MLP neurons of a small language model. Each row is named by its layer, matrix (gate and up: input weights) and neuron, and shows model dimensions 32-159. Each number is 500 + 40 x the weight over its row's rms, rounded and kept within 0 to 999. Numbers have three digits each. A neuron's up and down rows have the sign that makes its largest values positive.
A block is one neuron, or neurons of one layer that tend to fire together. Before each block is what it responds to, as a language model described it from the Wikipedia text at the highest values.

Equals signs in math, code or chemical formulas (such as m = −γ, times = dx, Si=C=O), weaker on table pipes and headers and some mid-word pieces.
L3.gate25:486570442510504567439504496520539526479497405466466524531463522459488456492551520493471477476512428473494519498540441505506413558498511545528544487448511506479434526518454536521453434488566517507493478507512460508567454510535529504420474530463485471592473496512450517407469501496538511490526520582500497459507440508437512431470569580456550536471523459538472454479497511467449536465552
L3.up25:468459456415490485508537556559467499539531461459532484533486501467430479519486548493527507465511500486462516443516504503550501495499561555539541532438560543601486493596518558520464544551533519542534505559544498512468526563495518420501415486554501462543449518534458514494497505422485476433511496487527537434453574504476449547565506536485499524442450509472488527536486465463449472452503
L3.gate140:501513451555532487611412439472462489540493511537514396374482495509503466495540421503480499487527573490477509438455480462514461463522472517433601462455523516491528474557545500527476546465485518527497451459462504522531490503493465530538510508478523515467569506509525496482579556540476491528446476427517552430537489501544499523481468455502380524529537438556513527564503525440502519507467
L3.up140:517440516432545518480483526568512415583551513551497540574598505416490486476535512539475464490487502570513486496529474519508477483497501544470534466456475485471460486548524491505478544497517458491470499481544487567633509478498460485486482503443472443537498488530549525507480466454556522466458492578475511413476527539460505488550543529509536499480499449513528496536408415474477426511500
L3.gate189:571507565528414594395467497511513516566497489422493510438538550532532510505532511490501478445510536499491518470537559453490428480535490464489484481476573573470504541506534528449455491505536522467532541485544455522450507542464485490541479481462508482467501524503568552519517503500512551474476557401481503591543454503509518489515469533448520456443430473455548509518548440448534546519526
L3.up189:577578513512461465425478515555525520518557505502490470475454512500466464506562511471491477513530581489448550482507497515519369488451476426528443420520466505487547502450478557498468460490479494483464538537460512553478470526482462479481558548518462466537393481555510493481466475471397519489473553438546555536472485505499597560502497551457434566479459498503632560477627459447572573477522
L3.gate207:497465539512438608511459523543493546536521523489477540470504503506516606530517529502520478483507493421471553509485556540454465473549535564535483447519507521512533493504480478560493543509532412562546526505515474482526511446452448473502522548521522500462497508500540484467424465567491481555509501540544561533438533496604544471449500507504507514524555461569525494437476528531465487478514
L3.up207:530550551429518470476509493556499445549526492478442522473523435486521485476520505495525471539509482501550506465580505466479407449466510443499439488478496490500513512488495479464447539537473469495495497464474407501498399506596472521495434574539531490596493529438518593517529517559495518510497476524503537578419477524522547532460547391496509473442490533532445497443512502491534534441469
L3.gate238:487445564461577515534478498488551526437566518483500515482464498532465448452424479473476526544503478494432531562500469467477473445510526541563525483545506446462565412457487515496505448508508517481518552507538512434489525458520458577524536486534541517514527559517511506524581515452508484560452508527523548483544454526537500461518538516473494520438523455450527491555451501522547642474513
L3.up238:554525527466364497506546472571525480472464567528486471493580494504551460472537531495485519493478595521456530547552493571492478521461541479518497543426543453558486523575491559450522559452555499498532525501593486533530486564489545531572500476429516531478496485492472573497430536529467530456434530512497547493557433486494513519560489500484563544481557420536511542559534487487453487578436
L3.gate501:506471580464546482581527569470471488484421571445480583499558454430590567528467509479493538509431423482462529485456515456523498511549496527509461420513465538563606567506483495517491502423454513567489525440435431490543508504471474552525507505466511558581396486516481464419461505352490440444526461534539520504548467505523450443512494536509451507504526518508531460488501488526509459546477
L3.up501:433507514555513492408509480469489470426483450478463514525526523449532449495553453450515531460498473442465494515546518495435515453424414526475440498467513499487432502583502537500425476439463556507519447556504549469533490474506426515492508571512488530497544458495497473500530451489512494507500463486509606410473501440568500504465466481547451490523480566568537512434477437537511502496488
L3.gate628:476478522522529467434567507523468485572442505492461522574478508503510530525506492528403530508407606508543499510506469534512528509503461538518494535417517540462480538537499539509476504493445520555481493515522489586507567483548533535534527462458513495537505511564516505507519535482448505410471397499470496528457518534555454458556508528473401503419448512528451498545565540504488499504446
L3.up628:459415531525556495484481503509456480539495509450449415551477537531481494540433469530419539469516546433472516551450453507544527498524523449523500505494505503458484555507512505537442472476503475561440505494460526460414492485531533498553557502454514444521502410520475539503468515507529491496451456493500458567450520488543446483505571432506425526517391481487463446538567546540521508494506
L3.gate643:513461429479502515483486455523434451529479464545524483486517551483546457471485487422514511526498564448587479494420476551514475474536481470540535452498493453525484525488509510485577557568568444506412450520495497467557485451514542513479506498519506451481477560503520527556450444505495473530536508440489560489474532483523436500501451505462502465528466509483530492447490544519518438495512
L3.up643:500471510499498478437468431577400473495546424490584499484418455487549501529483488577430452502436502452444461477513500409574486474498518546523505466488560508531509428596488494493541533466510469524454476440498531528564476570493489526437492433490480506493475518499544527530437535486513484487518412532491488491519439533462460543525457504491574499510435481518527512459544516514519529500433
L3.gate817:563408530439495549459485553450585529515558500560542533543510480448538466528532528519449433529563617475500461497536526509475459458549534487583523506490500454505496461422562444478563485515583467527476437536517505490492461507452506589463514555394364519547536488495479518533440594549496548510508533487521506464509553579474498488523445459524548512539532473543461460549496500490539463545469
L3.up817:546437554475512573490516490464551542540492509482497496542545443514464482504445579523479433452542580509451370499528540531442448399551497460558428509452508488493497540410520484532544498502531444475488521558451534485516510499421437525551463507464459488581559479448404520546494569530472551528502508494544474458570505504536476499505450474455524478553532482492466470494469506490560567556481
L3.gate833:477458555456519560500547468617513449532555464542435475459425481525491491482443571475471533553472461456478466532477487547517505520517467521523556507493487517498440492449471505489502490501522558540517465467504476482503525484468512471496499459559514491552495571457532530563389532505536505538497513438538525482542521507518479508496599482486591485550547405553527497494555444511539532507519
L3.up833:532536539486513535545431486507496504481511498496507529488513420435521463463433484436459496540494515434486565479536484437554531509536503527499531491521520570515476555525496551452422561577532555504457534523502497551547527466501462572560483457429464512465494474477418512544464622501467507501412498524444495551501462540490452490524576449499485490439540547553453391450473489470491459466506
L3.gate898:513523477554485457437517526490433567473523485478502406481492457457432543480499495548481482497494497441485502517530554450444569551567473531482503491522520493471468508556450482488485473466477476475452456532503566420513449505462483433461518497456443545532503537499505520520455493534496503550475481434488492453502494545437534452449465553476577498466475479561524465506532508405474426530502
L3.up898:530492473601524493498509457496498470525515548596471467545486450443500521509505528551500483473544499511486419516432440524433546543548489511459467498490493474493467527529511467530523520496483486443488517624527531495455530549474492515516540479487483441500512521511503466507422486460464539488474467529479428507556538549498497462536516459437532493380546496461425563400495461394518525570512
L3.gate1024:504506480515507463500409491488462477513493530473475487525575490562577497546549449519445477454474464489502556445510500467542421452557541494482490522449517520569505479500542503484493528551448475486467414538486467504556549496500465475482500547489496584454536554534464541528473536470419500472519453504460468475544447463542495500489498470498512499512458490499533455529459413562623531568398
L3.up1024:476588510408547503480488569466513480450546447463449527550571483468590445491511606450522468489474524513436503489493423501515479484429456530481449441542553564533477487444475547507569453414525469507528469441468513509542520546523453465515483506461547508499494541546459505560483496491541507542513474541476470443482486413533539513447535498467541516464485452535470549521568509462550496476463
L3.gate1058:487497479440532557508482514497568495511553574525418460466520557440438515398466504532507487531507524489477490577501521521500525579519476480484423529504524524461489544536436524472507545463561487485521458491508601508519519417571507507437477471411473511469569472591506433470504499483552464522529510549498526458538509564514467533528528499537509513528511442445543445550389425492481548514515
L3.up1058:532522547479529466529401460545511515511542364465489516510500538521488502513488495478517506512521534557417518520471464522539551483521489550484498442493423567482466490589519521482433506470541479574501518522484430497534500521568544546488448490623529538414478543492496486546526530459508514447496467502488546468524549503476470443553476478564448479486511482517438470484568482487458434491510
L3.gate1141:493496546480436499475468398531423521541473516517516539550499545446511458496442525438448465530451503489538502513518549559480503504574513504485470518523521544496468501491509502496518499524488517520498458494426478473454516558547559617567505487460458508510480488444536556430556566515528478552508507544509488524504473501535482454469470427460580461490483518578504464517448463440446538495577
L3.up1141:499534480424503427458482511537531509500461504497433497537516566463478552476501565534459487428501527503495570471554494577519433518479494535437502476506538562470431596485492478506544469453457484513512503458499480527523506435520456579547473507520540478494423464450495511499494524605472437545506552544448519530461507496462481478482593552584505516488444455551518563486528467504512492476518
L3.gate1180:470499552454451564532544542509487481460560456504466496485522540430445462536466545510467490507516496523482567518486491540491533503509513516524487489492557486452477493479512462544487491477569461530473483422518464496555514572584550478514466482502481494566499559431416516522432451431526487479465544475480547531537456506524476537441509475548487519551523468424381513489518487483487581461530
L3.up1180:471504452474507524500513429487518438491492475545464487486463412418472465565435489436529517464542414527473563502461513491531467530491486462494481442485461422519535474541577461560527443488562456502471466517470507509491511533455488498472421517498532509422420420526453469510380538575447521500506508554533540502485474497518505456503494495524514421469439541490533507503541440548482509424551
L3.gate1340:461513498487499528499399432572546548571441490488529497561525458501531542517514534592541498450593461506507513539420514517487499470503535558548482492520469484509517512555500563507512506533558529465540462487530556480422492544489524512473542445457423513489580560427514508527558570444482516517531553500548535469474472542524550469512510465432471501470512466534453526448503488481506458408426
L3.up1340:524498532515456457549502500536471472440440509507516558523511552452582480535486501528445511429454521485461442521538520471450513496483471561476493504535502502494469469471544494531532575494480501470557497456521501444489465451505547432519514388520426562463483511487471488498599572478456475486543493495426526485536463547519536510508468513491438523482524483499505404501501377478487553476436

Separators that introduce a value or datum: table pipes before a date, number or name (e.g., "1977 | November 15, 2016"), and "=" or "/[" before a formula or phonetic transcription.
L5.gate830:467513454403574533472562420478468477495511464573422509497485492441516530503514482559526492466565515480503465566500487501470424532508446518534471541516499534456428537533508515464543534520490528495536549553513500497476482465481529529597465531475522466444535578505451503485476513507433535499446456532511539574519505503459557513510508444500502480525522498491439534468542545536514486493511
L5.up830:532514440439572470529539445419486483531530455536493473515496496460552519543491488541574516453497552418421468569547404530468447529446535453572496498505456478444519482591561525510510515483502501474530486480504471478527512483511596550599458537479516513522501440452449465574452570487457523513536519560518477531453519435491572536520507524573463596493482487458531501490557497519486551480540

Single initial letters split off as the first piece of a name or word, mostly capitals in names and places, e.g. De-S-oto, T-elfs, T-ubb.
L3.gate107:467516467433448532435546578518484474507488425519550548520510487500564483517522542536523513495502560458537497566459466482467540449549502499503501526420497484581457527574479473513471475471483543540475464518466514533522505419541466501489456590522506462522500527525469456455462591444497583569543479497541479484491503530481498576570519470561479470517402509496432530482492483576456531487554
L3.up107:446468498404534549489449542478527505505508478424541577558523468601462509520473469552527506570449540535486496608528463447510477500503490465508514561415573498595508470517474495482465413453523548494419505535561422519463461480431523480533510518497543491536517502471493491479432446480483594466534540506464497558453523504572546523561497530451499459485511524532561564518461494476443479510541
L3.gate149:582507536437400509545412449528573533577498535525506461484449548510506566440548547537543448494560445494490524560519465476419535554594437510468488504522540474492531536521510457448488533535479485513398409570488478501505487454379536469473510503504489403545458502438479468478504513518575496451470532476513528477544457514473525443456434504448530485472539528531503478494429481539539499561449
L3.up149:511487567503447538456513526537525551543412521461486508422480400470469473527529506516504547502529482554504483481442437463501601471607531537477506456480510414453508548548479469438545535512508475527484484496526466526512516577497462519486556484482525437464490515514475522548499531558478442536527502530456512483566532585516530449427490546542583521503537477458536594597456514560553479546512
L3.gate231:501441522510462529522488452470484508468491532498498552519467520500553490486524538494490550510457502488497501514505472534452487472550594475521533527595532470546494460442556469504485507532492540523555515413431432552406432477538510473482629505515522527497549486494573509471473507493467540464538507522503585421503529412458560513487484507432499470496557552487549426470494414438521530454557
L3.up231:427485488457481525500444520494477595437500463595453454509509470511559415468472481471475404562518434460563537546484467580463483542584524511554504488513497546517519529499546482508505535517473458552446523527452501539487570441544433444461504551509527510501568429467500519478520485490557467465513562512471566512515493433464468474459400516487612426551466481559527471507522560486510485499548
L3.gate281:515507419464541540524471475513581526546405535497409522461523515524437530485528519539523452510509447438494481477422480485568542508577512513541420492483500475487540459517522575478484508469528584521487499511448497511503596445525533513490470438521510522493457470580497504455472485446462508549543521532512547516466519468519528545617468496498494493537467421491512503527519437543446484507486
L3.up281:555540520505503525396429532511512539464461468522480531463463473527498507490530506508528464490524483511495526459503493461557477505439445559465498454541481420474523443535554506552526513478485495499514518483532449554433534582510530476531484484499491495475525501496467496483500524401538500485506555564560510469582491505489471470533524492474462496519448488546549484484482550491434471482489
L3.gate301:471470485514518525542460538471472492460520520464521402518521491435513487469529531422494539516564498511547546424459478520542571490481532472534499474544450479550480518517465459425501554429491509434480470560495412539457600540486539497483581492536524500534511503497509515515493586434518465486496497509424491552537516496497579430508466516431558530477466470552538486441475517436522544497437
L3.up301:461485428493555503526500443450494488454486415456553498550563493566543442554541446421451524501451561528462457497534566486498550508482477460495434513485496507454508540498463545572571478487470464482481541532506463498457522497515553477483526425471499474559497533503429528493523477470513582496547529526547455555557501448443462460516493479500505523520527447528522491500484454519471450494434
L3.gate476:561496450465526570476456503515554506538354470420550501501489518508508511447527468441434500510457534473491496539566463464470494524472558560488467502525514526502494507515478462511534494556491435468475526473493472583505520506427518541487490469501484404515519439551447426403514483446543536472431536498490435500480502503556572495514529559457505481524490600504471500540479512464498432488435
L3.up476:457552539415523562502512481480513493461608517480460509500517452580495494484514496490491525475466538456482481448541483463493502533504532443459493499479516513434575475500422489385492507489472483562459515611481489460556514553505511488534461508540534476514558514491547539518501467508492432571475467468499471544473529458521542588524492461513485491519485489552475473523452580496524434439455
L3.gate671:598484481436428524537556496487531439432520463515468458530519480456446509491553559507509467493448478453521490428455421528543496459474488602536540488509546479505446541406454550441457490495528466564494423519507519532608494467516518557505484472518502498550475531506504541501502572540488555479484487564521475456534546548476453545549413489482517458503496502509505522494545509481524457469512
L3.up671:504438471409418498525582472484524534511411524541541473421513448490493561496471557512460499492516530465531564538594571614462534520527589477587524531515565540525512438491507523510468464536502522507535520457459578468503565545512494463541465438493487470522500472472508492511511580533464576478533496479450427516498462461454567499484529480486504557472498545519504463482502551503528502507543
L3.gate743:563521485454500548510508500518502514490491396403494441484537445425505496461431547501471439503531478474480402476569425523468517524567479501533597503467469499524467517495534540551436518509517423524498434503440468546529514560519495548501466451509499557538497486521461549506482527508522504512433550542392489469487547516465505462515506551531479527515479416547504487511456450522516522543485
L3.up743:431434499457552495521464452434461490500444468514508551430540508557525507544578528463538453482531531556465543455550501520464468483499491627480484500548444567458536494395479464518541533514558510468477513508499560531385510516507532447472498545503481498461520494644529521600493496505433469492528511514513476464557492552477496520494505411513525521477479541492568477481460473465482400492458
L3.gate767:478555532483500546482463464537409490464428507419473537579522428443497554590510476394480443500503495437517513533479549486505396468497468477486456422557493560543507459419517508453476486534445457549504477498438557514492523547499517530453495458502426504493475409505494514556532525482565475511462483446524493516545570426501587507529493516458524499493481556484517541477472456488449445477512
L3.up767:571547398500561513505540534576515486539489439542533435550536436452465503515495539469559506451490491403483489490484556513478515541434476470453471490424555506484551548493442507462541481512485427541567514540555476542445546521446505551499514429526444482492489467547444465509531462491560482453465538473413572510444478488510484468595535452547502555488533475438589460510516506579516479500453
L3.gate899:450476498488480530495525491519515531506528458518487547456469449528465465547565468536528528420467484458469486497513514524479566487461453438535449466447549564527488493542474517511481511519509474499474501508502495511545487494509498493527579521469450493507472463511525491491457520418482485579517528537524441550516508453536519556500437602448533487530542531490531499483437501448450520511377
L3.up899:453546492529536526447498487398516440550440499483485482477418501483464401534473495528481411552510534513481489517408469575465471472495466504481529463496482520534502537467521506530496527488485482522583513558482471523491419512442481480531513415451483483424484509531534581533503523472520492536536460494480473505500533500424418573515519472525469540519455528430442546504422531542521462552461
L3.gate995:465476516530593433580517538442507525571447499464530377516472509555537518524517505489552539533509477497479519553557521461477523549455497494480496524473500540484486513498487490430488439519484515491512480507480526492537474537494486648535480455463464554518514482507481490502472509522497471507530486591487479461512453467471491489476460592439495545571502468510557449461532416476523490486525
L3.up995:465481465478482465604527531444518463538528411501540465441496531452504408536500478463544594479502503489504513521454551472506466573454451508470486535495506566437526509520545478528466479474425481515499499493538504556509474481512505577552472463431559506490456429486415452536460500497529482495465395576536552461444560473573461428462461566479464516546475510503588460492472478530522487439536
L3.gate1025:521514484493466522548451499506465531539503472462469482470495476469506476519570540449510536414505539409555476488517501512492505551587546523498500474567573452605513535509502486412541453599452466497480504502456518469493465491522462455574480480542503511513441480531543481458577417570492523459548489497542518514546539531461525494500462553421482445582513461488531506519482540528395536546438
L3.up1025:489439460460541537510567555514522532458471546503547541549481499511463481510480573558496430415509539497485504530478523468443489480461464529496533496508492413578505463538520477526534492516499539462520448518510497557507477528458517475545563561607451482524489495515482518566502479529530402475480522463501511436497507532501562536510488541619482546515521523467487495487416495429564503482559
L3.gate1070:534520504416429551493549498501522507496532487512431550502480505457420533498519547420479554551509488491506549458464534501535492438598498503487479541472523571407492508464521479500518572616499500548447493582521477533407499465464415531479497454469499529490488497531482427500459515503480604489447494481482424478490451548484508503453508532467534474495569517507498561452546527542466443519557
L3.up1070:458549482518547481508489464514511456520576541507487500435483487539477510525509525509444515523449472497504439494549521440499511527464519489485535479531529536489492535502553463464417564528510554462527508456443450486453592551515528470492480540518553465530458518412431469467504518439508487528467559504525554467509472494505480557483556549382558496541514422457564498496553438512495474460523
L3.gate1133:554475558487577549505529456542511545515487500432514497526497513518437513514399495524509512504445554468527527539516493490493515439504516470463499465564521530559521528523478497481496443441564529505531518502456518481506506457463534553570476512502500437451503528555484481513508530535427556470484510465498446471465535515505544463526538511533618534589461495499491545503476473513476509527534
L3.up1133:464494514472570484441491536539414526500470505481549435488504515486500546531478566619500454512466455506464510484488459509479597500461494505498509457570479451462490507485493456443479557443470492516454510545520537561522474487482420574464548443504504500530484500484466507547480476520505499510472470551480431598453431478512548536436573516515473556543542493523480501535488542514565451459503
L3.gate1247:559481466466503465497491512495537481481449462455510526550596513448500461502551495526499474507539528494517445454499515493460514441539467513485505481501499490493550484486514559425531477548508515629534569489425512473468474470434458520539471455489526535490567532605570524511541546541461534547528475472509523488539532477484445440449507483520559527507469513515450450501460433549518509562502
L3.up1247:426569525457469543398445522481528571573481534518509484519493536424474478523505505538503527488506435500457503450552499508517498532574495450435488483510515562495519415500511464446436535423532492569509480463545472563511569507498510566475517510483568403529518587437569510523494614479439460482517495486479517520550514503449520572591541549511528489496467504484501442528488521479543462495474
L3.gate1295:457476474517511547558484523467472501535468556493501546457459502546534525533519463587432438516547502522550521540530489499567517468505458474526526505559502595482521473455483528496509556467510494483504463449447555509496516518495532384524471485511563476519591543556469516527483535604479537502460527562493474455535468529575504509489493511540487469504469471459509465446574538441508544486546
L3.up1295:502564465595413546532506423465483555520425543551579475522492481524436423503482544622556478501491540534547460489524512520495493567386494512532515498515528533501454487460539555443492501502499529474544511494524556514515491520502522443513492538562421459529482515476500517495435494562512497430486526499530525526424462472501572509498482501525507491493529458437492497404443383555434530471482

Single-letter first pieces of words broken into fragments, mostly capital S, N, C, G, R, often proper nouns or in tables, e.g. S·leighride, N·ong Khai, R·ienzi.
L8.gate605:481540488528488500477490455499549531509503456428508520445493471417523548504515485441496495457478490561503537548503466509528452548454478491468523543429499453568442444493539514472529569555494548442540521503531522552435469495482443525554426481498497507577559442544495498478490491485493411488456484602482495523541497449484521524472542478413532554527509529495516514433464494489514448498465
L8.up605:480504566464504544508449531460516515538501493464446461462450528508428509529533582559552518514538457525484518528402502564485550483546445432507521450513528560463484564434463415470471446467475489533568527595519477396553543472497468491502487492512498534489505530549491538497498473473496455497536480507566522506477558509470489521491499492560467456522604474482469490516465547582591471553475
L8.gate1089:527546482468417537530479482514421500474516502469535497526440470462453434512510437511556525477494454476518555561451532549400540445514523523491517501468461481530464467528507439473443504433520519472405502444525441548483548498442511592483509538440460481543486467522488485568415509549500529452483501540577573534446539483463549460572455535460492502504496529539482587427476416463476502516492
L8.up1089:538488523452475463545550467486511519512426477500452494536489524428536490523528465504568479477454500490494552514519438532555590460509508441557493434513500480551494526496505452503467508522465483536434524496533447502491489492547467523452544384456535528505485481552439509478547589464531533519466481504498504520526554502544529543579521557470492514478556498555494525563531492530511454561596
L8.gate1199:498532477451458537533488518524544518426483510472618510468492465508544538412453536489500454500482491449504555545500535511508474546499553484473517517591429459512505495444513459444500508460512509540506497507493505492537553511555513497509476419504457453538562444521550463503463543576418540532415504496511472483507388532568444502470579460444460524517487562519505428458540525549540555470559
L8.up1199:461484566504493535545538459457513481506540552515547504484443456556547513493558523422426517543466482488483492500421500541511417518536496577509495455487548530411518477472470488522524527527459547486529512456454481473468509466476491483554501537525529549499460505488516567514535493539489584605525442562538517511558484591467473549458472539457459494473461597521484461492461519467521547488490
L8.gate1341:502545544511481466526454529507514544553537444516488576573449460560515526485464512460520506514445555522432486462439515460422545529541548498454555429480420522491556457489486514456535514510518529538484477461482455482473490557533519514464440470521460473450508521512479477449531500473514544489553489519496467522492598569526590467486448455484512434413448470496495519570448481470485456526461
L8.up1341:469553592513476524567466486510498495465493472511516517485473535505467522468558558457462551504524514441562533472489478540535567567536478447377418470498489442454505563551448508542466480541527477418573504470500523480475454514538483455542532539403481527484477544503449539527518508510518502543549463602466431471572509518503412505457553475463548531503511505443524539504536485455503405515476

Opening t or T pieces of split words, mostly lowercase nouns in prose (t-igers, t-ango, t-apes, t-ones); weaker on table pipes and L column headers.
L5.gate140:467441511419558533484495557487443455538567465503504422520445373541432511547479469502499480546436492472500465476467458472460569510484538508440499521554484509507504491388479481463448489494548517506442440499455555502506516509479492499504500493488565600527569504482478561508526480548539511525473506511504478496488450552424523482460408467513516491470453499489540450506518526485498553502550
L5.up140:463494481415509490442470464511473514498526475475551534560534533451502500523499476458461525505451527528541428462483494452449524504553560518496441518543480523510457519450467496519490452493513501494472457452481516465501486514511528524581495516498481467565514458398478526480580553523501447464467489517554488533560470464434531497483495523503584494463522465501532442514522557457551487440538